config.yaml
head_dim: 64
norm_place: "pre"
max_seq_len: 512
MLP neurons of a small language model. Each row is named by its layer, matrix (gate and up: input weights) and neuron, and shows model dimensions 0-95. Each number is 500 + 25 x the weight over its row's rms, rounded and kept within 0 to 999. Numbers have three digits each. A neuron's up and down rows have the sign that makes its largest values positive.
A block is one neuron, or neurons of one layer that tend to fire together. After each block is what it responds to, as a language model described it from the Wikipedia text at the highest values.

L10.gate13:494511492484504502521491519524480456511536541454514498470519503501506469520452561517506499534530513489472443529513485513513496467536468544486483512505530498532470516494497517488510525540492457557515487460512468486526485487489493510527511505494431481518495480477521467523432539494503530456
L10.up13:500499490542500468529478495544498467453462513529485534532466505475495504505530475510535526489479491490512530506522551513529463512524468495535526545514507557484445457501513499493482493491486528470548453501503554485510493493520523482469511530516548557469452552491501495502515575460502507555
L10.gate82:535496468492502514499466474533479552453462524487454468474537481510438486491529552488555513509509500455497454522478485499510522507493507520520466500499538528500492507468520454486505499503510511525501488500534478495545518516508497504545478484461519473490527525488572544505494497508476480484
L10.up82:554521514485505488490516496483469492455477541491475484470469490501475500483475489501535475465553521473489432510462540528491502460519514494473505511483492479507515452510496490497487482480491516495504471492531516484518494436494491514495502506510464482522509481461517526478517467485483510519
L10.gate155:489498502478530504435511576455489481438495517526456482493517509487503495506494501507517475516477521459499536530501524498502469498463505467507577479490540495507461490500518491502475513518484505485472501570505533490521527512525522539477507513512509484505523484525544497476471507516464483501
L10.up155:527477488431513514477524515511450536501529512487515456530475513466490536504549524518508545537501471483535491514529461454469476523531482489527503475500507525532482494486490528498504518492515500487554475529492459534509437446531508490538485504503539503468508506464490489455476489504505506474
L10.gate206:457513501520508486506506500490499463558527492494509470497511471514464469476503536517482523485546515478499484536546479527458511465505472508498490485539512467509467495528496561487525528497490490515530499463556513514456469511476526535447514472565503485414500489492462521476494438456504479488
L10.up206:484486488523503491496515493518476501493460508474483507507510526472502499464500474454523467475539520462495493476484519489485467487525511539553490542503489470515488449472486450516493509478493458502483483533475567471478533538480439496520457512473512521490506518509532519481508510508523526514
L10.gate311:477529521547493477499499483539506496470503526562469526486486499446497505482505507486480515516524510456495460477504511521494511480500481549467459511496531449517485597474509472489514501470482511502512486510517503505475541498489487495453504478516513493503532478540545523506492507502479529528
L10.up311:506509473469497503556471469474503513499536511569491494476493518506512515508521488503540490524492507468505517508489498532479513545502507498504508535520521452473472529491524513502487469565468466478500530470518513506508487514502513540472492499515509501467475480552492468485454474535460507516
L10.gate327:506519513485494484536511546474500526492493502520459473487465444518486453483481534510503483483504476503479465553478516509527515489555497487473506502486509472530484496503561483508532526503453523495516509431513498488455450520523515511467520525531488523476505510454475502476471493480489518504
L10.up327:503485462511514513480520463463514480486490548521508521467506456482463497496484535535525490504515544482491512537526547540494527538491471528510538458506487514480459495480538503502493525493520480500491555505488523540532556522504486512488497525483481493496492443481523494475504495501482498497
L10.gate458:492487495461566514549492452521470495485507477484490478502480464485535517455469551516487495512484478545513525468534522500509509499516523486515511585496496481493488489481477516497512479513518467468495482500519518539499531477556491479461561542478509521476481459543493507461526508498492483506
L10.up458:505480540485517508509535479475516500506488497543495533481516495502525516541541497513511518497485520543553458505530505523511528506519526484512529499515510481527475490518482503513489543432485515496498516507497518514502498524468493463522457498478513508539487497530513499563495469488498514502
L10.gate524:506534475484552496479493489525448484485497505492506526504471552506519490516498523483495518510520514479517450526459516487472526490489430464484532537523549476464506527478502506493497484507450501479552510493513478483528529492534480463543495479475470445509501509505477523541462513494482487479
L10.up524:521454491500494486487509470448467477503524459458484547453497474481521488549470509518497482482462500544483507488479459491516536501469471498536537480503497501471494486498504467493486489492479493506472475484534501478508505503457495535520525486516498538513467541477484492481501522503524528522
Main verbs right after a subject, above all forms of take (takes hostages, took over, took inspiration), also went, is, combined.

L3.gate136:528493511480502556494467467518523496494512474465486536515544507528514510476494463501504440532527507479518558496531530470495508538517498524483497510509472505485477472503481533526511533503482497501515472522515492494510498500519507532503534512457454502496477507516533479504521496470424517476
L3.up136:555514544486489559471465538489501495531507499483473481505555506467521509457480506486432480494526451492498512498525530516504512487480476499530475509493498467531485479509504482476497509452476484484537503479507504517502506506522497506472507425491496501524487470542563504505490491482483514504
L3.gate137:512429466521462550474523487463503513509477483523494488501490549506488485483489520547550531548497495513504529513520517534455489542493498483470452479465513470516487488513497541524488530542523502531519493516514506527512482501510508483466542494556488507495502464462525495517500523534482457472
L3.up137:463486512551536449519475515480479487514512501495552499549513501494489514550495504522490500496519455497516502501517515506533497477540488492572469471451509484524489505506498484544473514487477505473512526500504530477544482507463465521455487465485508506494500475488474489487500462532502497495
L3.gate372:564515472521484506547471488519485491524537490512498512567462493450472541499526492496510508536533502464469478500505502528502512486510534478547458498497475488537527490517535519489522495490502512517515528511525494491514507541470523514503478497497476539480497470469538491493470425503493444514
L3.up372:486510501515451440513553517508508488526537471530482552500480519518520519482486494566485453508511507510513467499476513523489526479511457511479491520526556458525496455537504524517484481478495522498494476478496476492495521459496474506480494506508456498550496546486556482492513468500480484485
L3.gate475:538466486498493526432484456471488460524493492482510485512526498440492533501533511518517524484520512531504476500498487498474531507515488506527475472494512507507487548517496535475486496469512496521489503513494471514497523490481493534465495477491482484483533468524472471539474468487460483509
L3.up475:526466518523546466483531506497502486528460518465500534498516497490507507517562477504529463517503483464477515499529469517497509506491489484574536492479497469489537499525440499488472529524518515486502478525480501499526504504508557524480475529479482518488476498476487484540517475517451480522
L3.gate489:474515490525520496519497493494487482556491492495508497480480512500503488519465527507491475498488463486528481533551531509477504480478461503497498488526518499529481479471524458531506493464500449483482520483509488499475537498555487523497467543501515495516483492467509465489496526526510494489
L3.up489:509473481462480494540495468582473470502476519492527512528481514492506516511492495500496512505522493516536462442522493502486503488486455483528527477495540533522458484476474453467518519525497463520487530508528457513484532537496474496442466539457485513527551454510538507508475523535508483519
L3.gate573:507485506505489516487496474501521499487526473497489544503502538522496476462473516515468457451467461478541494536529504561511479493482482477502508535487495500575504491518481525505498485495468506521489477516535483574503478525517504504540503507433501502507539493507588487516495536464477516513
L3.up573:500518464517524497478495482508504480542553494501514510508506556524485527510487457492501492482475482477528519514488452508520526518514497476454498547517479535508496507543439538527507505493529531514517478476546448460516479496488498481482486505465524481547514501503478465518482505506490535514
L3.gate610:515499516492476528512468552506524513517518482530476480482520505497485449521532499565467479543472478518482480497520505490505494514533503490516477482463517522538513498498500510506478530503525500519501487502498433512514469503506514520518532479514466477519509484495480521536490489493459512481
L3.up610:518495537457485516505515478486474518543517546494483517468544432512455480500518516492460481508530481500506470475507526508502538534495480493495473491476505519502529496513518481474463494517476509461499480518510472496477539503519490513506514485507503512486513465507510488492527509469481524504
L3.gate626:548490507454501508522526525499519498543497466506503510490489482482508504501481503500493499461520451486496509505525532513500499467478507478479524519504517518516503555524494479521523516502444497525509468540523461467520565498509506469496527533467489489502454559450538498485475479517524458499
L3.up626:523541479489523479508489437479494517484518509559474467488519483517491497508558454532495464486532489517461502522492526523510485481514516495547468491488472516472510510479517461500474504487485515452489494454454500522463518477484568496486489516506503451556502509504505483496530510505484463464
Final pieces of verbs split across tokens, usually past-tense or -s forms after a subject, such as b-ought, l-ived, to-ld, exam-ined.

L9.gate491:523454492497491536508489465565443523483463483501525503510495510476515494522492506496514515524478473490498482538457539509454469494476498463477497520492488500481520497538490490477526462504509455486499490510504511478470487476488480472533497518475536482501528471440492463544478471480547475493
L9.up491:486506476458483491507515548506491516504504515516474480527533538502489474546507509496439518483480528519492520498529509507565494512518502524526478533479493453515487485500503493555505496531525560494524528512536461451480510500494538515457497518505490499512492497469532523518511503519494509532
Tokens ending an intro phrase or starting a clause, just before a new subject: commas, last year digits, where/which/because (Kolbotn, where she).

L10.gate42:479500525513525498512493487482454502503503484491515505508445499509478507515504476557481527518492479496509474468506500481514496521461504479490545493510522483506478516519505452506500459496445487513470495499517512490484507477465492472431509508493530461492537475487504486475503514488519505505
L10.up42:473477471436467490530479517518533501500506497516475513484512500519508495525502531512482551468482543497493528470478529501480563509525489459486500519542498517520516473549484520514496495498530521504503496481541499443551499485505549484520517498500505508505480523486475495513528494476498488472
L10.gate65:528510532541454465518499490503485520494485476471470514508528522489493439507463499538525488481522525531544539467531497521507506559486513536558519520535516481482478514497499501465521495461509503510479526484487540486531513506516504520491503485523517508511488536476540517461492529520490545511
L10.up65:518451503485473457457488548498518490504497497506497513499508488492497459500529498517450508487500491480511497526458493516455518522483494545545505542486484543518469461536497476531487525499509517531561497486451491502500510508499490494479526457464470470449532514506484480479513500507494521516
L10.gate103:490509528522492501518437506522531503523490448505492480514561533501541515480488493486542457513490477537470474481511496461496506521534525499492490521475496500525479553560514524498536524484498493491554484506505538508483517480489493503463477498505487513481509467523537514512514520514492486444
L10.up103:479544519513512522515507499490519543478477466501486518501461428504506490515487496515515453450524455505522507537527489503464505479482520468534485515465486488509495483507535542499509477487557551507485484513481479497496519547476535464534506498512513503483530485482529519536470511489491535473
L10.gate334:537466525465486502511491483525499510508523484493470473505570511441481512508456513503528467507515515546513511499481492525525470494506534502506475500498511507458448538563495539529525496529527525473510532522503494499488505525473507509520520497496522471518520475521521537481508534455535481490
L10.up334:472491511497504484514550539458470501444481478480515489488497511487497453524516502477511498548519472531539481501502462488493471489521488492515499464504459478493487518540503477508430535537534500511465485445518520452465540518542499527468501507480560505521544500498511506463546510494496510456
L10.gate569:510560490504488515526536531499493484488496475533473465532507512505508505485505523490457482494526499494520544509518505519521496440532473526457486499536464490495497485540520523521498475492535492527506506538500487489494504509455486448459516537508528510517475498499508491527479535480461487492
L10.up569:534455515490474511504481486514504541461482473478489541529497555514506486477540558529524537490571531497496521496479509477484491501483459509481502516522503498485483467495482477538540526575503489479514536524507542501507510475519469468516497502492521520552507494514484529466480529523504495513
L10.gate579:498539489507510532462526480521475495513520486493445496475509529481481490533502531515479502507458484517527480510470556550518477502513508501553473518514494481499492484520531499448520482505494483465504501476513534449476510531509449469500493528533468506484486537504551508511476532520504507462
L10.up579:493505516551496495514482441480515510525515512483479486503471539512489505522467508507496470521477526488486509530475496492528522489513451504532506530495497501512477499497492483512476496499485519559465528523479474507507516505492500513447497489479499486513490459460507515469516484512507515513
L10.gate609:497510501494511548528525501480512495537529574512462496486484518475498492481475513489529545484520493502461521514499517506491529499485432493478493475463475511539504515541485508493568528487512491487468502476511499461538541503552444533524521510496460480478500474482523509537501532474471522516
L10.up609:489462510489510522492452532481473531502507515505516508491499484475486505448499474446510530479481501519498507463536467531533534487474516469512516478495513487517484471484484524532509452504520494512514511439487500546569526558535553530505548472481525472498478477480493492471475481505484500543
L10.gate612:510446518478502518497467500495483506531482561495494509523497458505471501423477537478479526505458497483460493506482470531507446513528496498527493506481504486523498511469505467503519520421529513497519495501474509548499488490503501524513503546532523487506535506483522504493493471480500513474
L10.up612:501498473525484483495530531454533451521520525457458499484551490494540495511505525502493479477502488498492518435549537490460484544501492463504480546459527505516479511489511466562525548516522498486496482491516539498512543507518501502477534503532483508509501512522511499530474496511493498462
Main-verb tokens or word-piece stems just after the subject, often before -ed/-ing or "to", such as had, fight, help(ed), gradu(ated).

L3.gate21:520461519502462484520521499505545529456540511502526489542498520447484479483519521520516515468497476513454489466503503533505515496507518480517468489501471471525498489503499526487526511481470532472485499519494528534537509478490503464509461529497481439471487516489489512495495482523498493497
L3.up21:463531456478510523513510509491495472457552452465520508494529503524501525476461529509513544478506483456487521495483493495497510473485508523531500485495472529464466513487489466476516515542527481501498529525508512494434514495496503517499499533538479458481459534481471530551471514554481497534
L3.gate143:474521572456511459511449541483510475491492523479488542510487531530450476455499475503506493485470521500521573471503507501467526479485505507458530489501483511519486516520503516508498533507531541501497466545497512499534488488540480490534533499489530473515501514549494520547497494511481545493
L3.up143:503514472491491488500476531518522543470513492501520495501514508445521499501459458472487477434499503513501458539486472482469502504523502540525515497494504523495495488482526462509475475487520537555513474498482510508561503548492522481510546519509522474464493553498483536501473515459507488509
L3.gate164:472507500483488579525505485501525484521507506492525505530499505484500475461476515473480490508514463474441468502483474515460514485521505538497495490547524500489465523501480494497473510523510511488510492472505458511486453506503469499483497478487511537478502484526500458478495480532451518528
L3.up164:487521432568502494510509488483508465498542488521497542515487490494499513486524450530469481475546513484465509447481564551517512494482492491481479541423493523530489496456509498506514500484522538501504506499473505472523480526522513479492497429500514518492540557512479497522529522460500474495
L3.gate193:467481487487491502528505484510452479506471534481565470515467487508479501491472467493477490503492489505486525458533510545546535507485514512481487526495521458486494484564488494465493487532522479506512506487535484499494425490473499469487530516505500485484485471476489469480511494464489488514
L3.up193:505464477519478525534518445542525464470498505484494504464497492509473533472551496496495529503533475477470487498516519528520468523505498538449498504477506448501424491455494487525515479549534481501505481544490482502487533535504493431476548487444519472486496488523485500528464522509530543507
L3.gate229:532524488442494505501504505510505550497486506506538539486485484472492482458519543516549514525493500503475569499497480490523547520537496504484525501547513482564507455520470512536470518494458499468499454515535503540500492464465530526517506503488532467485479508496471502500488498477518510520
L3.up229:519453510523495529488463517495462481511514501470534528511486542446491493459545448516484533517508509474462471483523525463509503499486472479513484525482501484510534503484476504508495533467491495516507528519494496515503492507482510468495511520532499473489522502482500443486482520524535501491
L3.gate236:532487535509506476462518523560471505532502518485514476502490534476536476474485487549451495524512482452443479482502514517462504514509503504473467496485475505485547502507484569535533514544518520500468487462491481470528503508489508489521465496509443520473471511459509475517469514497446441473
L3.up236:496506469496473535481492505521531495488509467461480492499504465478478548542539461511520475523519506506503444453474515496478496467522483521481493511475523524459477477521500515536481525524514528531521442507522484508501499524519510509495485474445513502490509520480489499471517539498511475494
L3.gate374:507525492495559497487503489560538517531511521501486504500539520518519525511501516489526520507520493460503455500512482495492550448538492535519501459499472478481484555509431495514456532514505480502504471493548512485513523512501451549507541442512469461479488534539526505495448499507470476474
L3.up374:500472491533483481540479528485525464528488483460498519501459479481504464475447492487491478512486521483469464511471453479470460504518491490475495496522539511552491532517499520502527505489529474511486534517542503517535464497474514471517500462491478453523490532519467511483527474550503508490
L3.gate510:483499491479546511484465503505482494490517509495489513489498480537488498470497483492513487491541531448509512500483518523517501511496477518533494485504483497521518512507528523500497552512476471512527531492517521520476503535518494484549535511497531450476459501495482476554485507505484528495
L3.up510:523511476545507507483496498481521501505536497487550439475448539489520502504514517608488523529484503500480477524507540498494501506507503463470509501497517508520460495488469494513531507525525480524481465497512549527531451462489472518499556490471486495489480455506519503528516518470541548476
Second word-piece right after a capital initial in foreign proper names, especially "h" after S or Z (Shabaab, Zhadobov, Zagreb); occasionally verb fragments like take, beg.

L3.gate101:532528508517514520474526483485532486548531496482508522507490510495482507490496507454497494513549486511471581519539502494514479529505488558502546460494502517459502490509486506503542513536478523449498520478524506502503490497504459512518486474524482502526505487499500492480516482503500441438
L3.up101:516485497512510497507482481501473487530534494510476491518493489477520525498467473471484458533560484468502514511509503452498525456484533507457526524537500529483515513496499483528504485463528494498487532484505497528472475494521527492500457483493460513534497525467544507503444514516536505535
L3.gate147:514492518449467516489501471520496515508452497499487527525501490464515506503508503506504508519480490475503467520497517500490467489520486507489506511476488499482501520493498513495517481479495494496524507538475515499508505514548528524496580504522474491494521508518460516532528511529539514467
L3.up147:518474531496462473478484497510516530511534521523471531541476505452500505519509565492449479435480537527498497530497526495488488493475515491496526504470497491470500487490493478530479508494515546511538526527510514500517507509509493517515477470519513507488498470503523470502466479480513516510
L3.gate295:469472508475481502504493516518540498516487513514473482502487517518519495496512516497490494528515533465499542495482510470542526468476511501518525518474470499466476534518483512551462553534516479502474486504547488497484513468492449520514561483551471475530493470492471465514484509506494499528
L3.up295:508477505512500487504496518513527476500519524510522475473494467512518522453493496471494482484501535528457520494475505499484487553440493487467498541455491513491475533482530464489513548493507495508504504471523499467484512492526489498503508459465538506492522450481513557515512489507526536463
L3.gate362:495506493526456490545519508501505464506477460469466492499496534483482527512530504471500505499456513470446476498550487469486539555522490482462561507492502508513489476525482496516487478502494499501532497481537479552499514484558512492485512469530502512506490512495540465485529493484528477465
L3.up362:535519496490468515519507513513494486503530489555455508532536488501527502501494494459452548511480516529489533503471503503513492496482520523498498510450500501459511507545509504488470497496490517507484453468519473538480549492528507475549513479500516534529529494496511505490508519497546465508
L3.gate460:467526477509516526496474523576527475507526486471529506465476511501444502542527512502468479508503499458504519493542509577474468486504470490503484505487476509581540479482480481564508485491508514499522523511512467523520520509536493483405500508502494491489459506527483494506504473520519407494
L3.up460:516488529496488555532481507495526509483473546540493475529491502492501523497555494462519532475505502515480483524523499455465496554513526518495534517525489481473498499509539498521498515509501477505472492497507501517481502494515498553478519480488470578482504508531479546525528477528545483478
L3.gate497:484521470565480531557503523501509494490522490530483487479529464518474509517514563516447519515526479537524505505492513488457512504475517545489478498467528488506463497538454493514501492508518499531469532540508475499496457510504496485538496506492528506509476495441510481456471470480524520476
L3.up497:468481529505471532497487499546473517488513499485494533503459478517458494507502548484524504483477464526477540491501474508519471510474528532503501472453466504487503482521492490491558500511487487465497522510490444511504515488542489494533520487521495502483481493507550478506536516507556529539
L3.gate522:505475519466508498511523485488487461517535510486522488502507517547483529448491501452501501510455485484493502485477447475504508519507493509489534442512483507525542509508487511544476521545515541473498463495511476540484495494527460522485507512514506525508550510517503490481502499537525474509
L3.up522:483493482488487560491513483483490519520509512473470474511504464492460514530506504479505501539517484508460529506486493494498485513504464478526489493466543499502550478533468541496513511506484537530502498465514486512574521490515476524472512493462463463528500486491514492479502498545462549525
L3.gate686:494486519519449506505476529561501516464539488543482499527535485492501531491465475496483532558516527453486518496501486489458500516472448501519503476488428473458524479527449484528504542504481485508484513456472503475534494526525486504531471514525489534506469502520527499514481489508490469493
L3.up686:506482553532490521490495535532533491499509485463491504491500496493493502509484521513548524476512498472523522517497550524475482503512506529521502520520542497508521479506531521517509499545503527476541541461501492504529482500525490502470495520517500516529552494512511488520479514437483474466
Subordinators and relatives like where, which, whom, whether, although, plus completions of split words like "y-et" and name fragments.

L9.gate338:510473500474503506483488466510478483492529486494508546474523473514467532511486520489544501479500530500507470464489511487522441496482522492559505465476544559540481514489482479479474480499480524528500530509540489492475486513505495492498498509472492490451525496510482478515487571504518495492
L9.up338:525502500517465484503492526490496491470510453500565536523477512544526511501521507502532508521517501531493465513489521547468526482481525501506500483503531540526536516539494469514502485478497494525505575459512532446491472503448473502482501496467498494451491496500464494546533470514534534482
Final piece of a transitive verb just before its object, as in describ-es, incre-ase, man-age; weaker on prepositions such as of, with, to.